config.yaml
num_hidden_layers: 16
hidden_size: 512
num_attention_heads: 4
num_key_value_heads: 2
head_dim: 128
intermediate_size: 2048
vocab_size: 44844
hidden_act: "tanh_gelu"
norm: "layernorm"
norm_place: "pre"
norm_eps: 1e-06
positions: "learned"
qk_norm: false
attn_scale: 0.0884
bias: "all"
tie_word_embeddings: true
parallel_block: false
extras: ["capped logits"]
init: "normal"
init_std_qkv: 0.0153
init_std_o: 0.00271
init_std_up: 0.0153
init_std_down: 0.00271
optimizer: "muon_variant"
learning_rate: 0.00789
lr_mult_o: 1.5
lr_mult_up: 0.817
lr_mult_down: 3.0
beta1: 0.95
lr_head: 0.0081
max_grad_norm: 2.0
warmup_steps: 200
schedule: "wsd"
decay_fraction: 0.643
decay_shape: "linear"
final_lr_fraction: 0.1
batch_tokens: 65536
max_seq_len: 512
doc_mask: false
train_tokens: 583400000
max_steps: 8902
dataset: "wikipedia_en"
MLP neurons of a small language model. Each row is named by its layer, matrix (down: output weights) and neuron, and shows model dimensions 96-287. Each number is 128 + 24 x the weight over its row's rms, rounded and kept within 0 to 255. Numbers have three digits each.
Before each neuron's rows, "raises" lists the tokens whose logits its output raises most directly, leaving later layers aside.

raises: " help", " aid", " intention", " highest", " desired"
L7.down763:134157132179138117121123120172144113142112144127134117123087138116104118154097125134109183131099138105089120107170104115096160095133123122107117143096119149126141124138145112178150112118159123138132090115074153127166144116103143165111148139158127144131126125140128112163109158102121130105137119117092076097132113117186083081134148100146158147137110131139130123148136120121117142098110079088129112161171129113097155148143102102099112126156142121099176077095088182132100115174128134137106173121099087120144131097109125091114148135093133167087159097131112086174128132119118143163

raises: " style", " origin", " architecture", " influences", " honors"
L7.down1481:091117157108117171169103072126125151145139158136132138120139149150109126133065133143107134089142124130112144096132159167083131153127142111126125104094160089086128125118103111117152088074154122122137161122110094148139136112134088122138169110123193137170117147150147113156116109146149182130133118164136108090083136146116132116131136121103156122123088121110128117137130095132122127108113122144146179105118107092165084201127128106101069096119141109112148091148127116127144112105133119116131125143106084120128159171093126115117130101106121155084112124091140161130123127142131109153

raises: "ured", "led", "ened", "ged", "ched"
L7.down575:102100124147093112154136131120123130132143134122114171147127107137115136140070111143110114181126112152131136126094089123081103096137128131112109153139108161123116122180099144117111161114110114126146143185121131118101112097151102125144117115100118110135127133096092135157141134114175110136132160097078116125134156144097170114160112168136136095139098153110135106130117102109119109140088129156101100151132124074140129110115156113130134110108139150120133113128128122140123106138112132177162094152148118155091157121145155145098148133098084106087172090158100142090132122141121122086

raises: " being", " coming", " going", " becoming", " having"
L7.down1563:125109090124143119111136132159144132122124111119106105138129140147130140127141138108119122153149142104168155147092120109121151108122161125119131123140121157119160117157100141077095137106102126134121159116128131116142107114087138142076152127078120103171141090116117153129130117095149136137106137150104174104120119108084156119134119144099110155148130158131138156117122153111210151126100119127136102101130108137159159138089129144112128099095114101116138101135172160107114099127134137137139090138094153129160157079145120103138097130093149096138103147080108116104107121115115109124

raises: " ===\n", "===\n", " ===\n\n", "===\n\n", " Born"
L6.down826:129138114111152164122132135133118158127128111123121109107148124158109184116163132118132082143081102116113090085148155109110131163168116149122129140133111150103113120127164128153132148137139105114157113118132142097116084136117104129101138116080105120124120114129168102156109158105137110121148170154138111115126078113134095094163124122121175147165145137096128145196178131126132147125112154149123150118132137115148118088088149125182096170098148152132107132168112129171094127104119102157148101131141126115138132122078137095088104105123143112097128143128137138104095108145146078109

raises: "piece", " source", "'s", " base", " primary"
L7.down1925:142100047115130116143154113124098156130132097109129115111169151096144125090160124181142169128127135093128165168115136101122118118150120090150138140110162121176155104112133172129151107113140160093154144126109099135137147138125114099105136116068060127183094120122136105130119133090088148126133131122120153093139102127134111166119149101154168128077086077144145138198134170110144103143115139129123145087138185134137125121131119142151110142101133156130172110145125154077130143104148117136150147083133125104135135126110119112153131159156180106134129140145138118123136146164102107060

raises: " John", " Michael", " David", " William", " Mike"
L7.down399:147115119139095124117178150157092135103156154110064124094109133131123121092167124134102163101136129110135137134110106153157152132155131066138113167123126128115128080144093119089105178117142162134139143131117126118107152139172110065104152094111114100073179120117094138165144160133135152116134104109143131133151112152111120104112148158119150111106087133117086134133166121097182105129099128094160074133125174154156158132147120131139121153104110115149125180200140166144121113153132133125107107104139161142137145138118152181120125142158100141130163137090104153102130098043226109176

raises: " district", " village", " areas", " suburb", " area"
L6.down1165:125136151118158158131151180084113124126133151139088122099084115136148123120120092157180130109109143177126165067089105119122166154135133088139106132150097130119157101113121119109140153125127128125097119154117142159141136107117075081101104127119083156133136116107100137139179126094160129166135107109110126141140101120163161099128178115143129139095114138146112127135158125094157110109112126147093150124156117201130114126139156137136142115112100130117110141158169131103112090074145059123108168120155152123149151126132120124134111109127134105176170090147062116114133085149145130131

raises: " history", " career", " years", " decade", "'s"
L7.down961:144128154148104096131096136138114137107132169149129129078153154160161145135109141134112112086148135071144113111137120107108153119109130104101143147116152115113125146128125097086123108102118110145116145132097119118120116076123162160129165162152155133095160080168140125133142123147127107167149123127126096082144124101138125115160112137181095143111113081093175135140086092104100099164132125119120085118134119144153113094149123140133147129110131137140131094126138151141179124146112141136167128108162110141109167149182079079115133126178124079097155149133150100137085160130153117117

raises: " CEO", " president", " mayor", " Governor", " governor"
L7.down1542:107194123146148085145118140113142085058102138089168097134161165112157161093153107149074134125126118095177171125144110116163140094115133118116108149089174150123154109126124098117126095142157122160138148114130143119114117099117080144146129107091108158125106104089140159163131128088128136165140143145131144160086128099109110125130129122124129159106088133139098129150148113135141121157137143122133115137141148164156145140103129117120117092078129134138098172117106134151140120179124156138162105109122119124122085138136128121162154126069167127121137122130106146117131121165177129110

raises: " below", " above", " listed", " highlights", " included"
L6.down1332:128131127129140154109141136136124120158113106139126130132104130118085137127147161122121127109139115117148147131144173080108120184099153095100194140134085163128152130140157122103138101099130148132122124139133136151134113109104118131132126076097110152124070112165164176106131140104149177156153174143148148146148058158152120111117117104122172135147088153081116161124121111112122120101139119136165082132107122115146120100091097133139153134116168120165143165163125183115090097157109155130128141091172082134127126118130196121164133164101113103184136122123121145154138159163109168076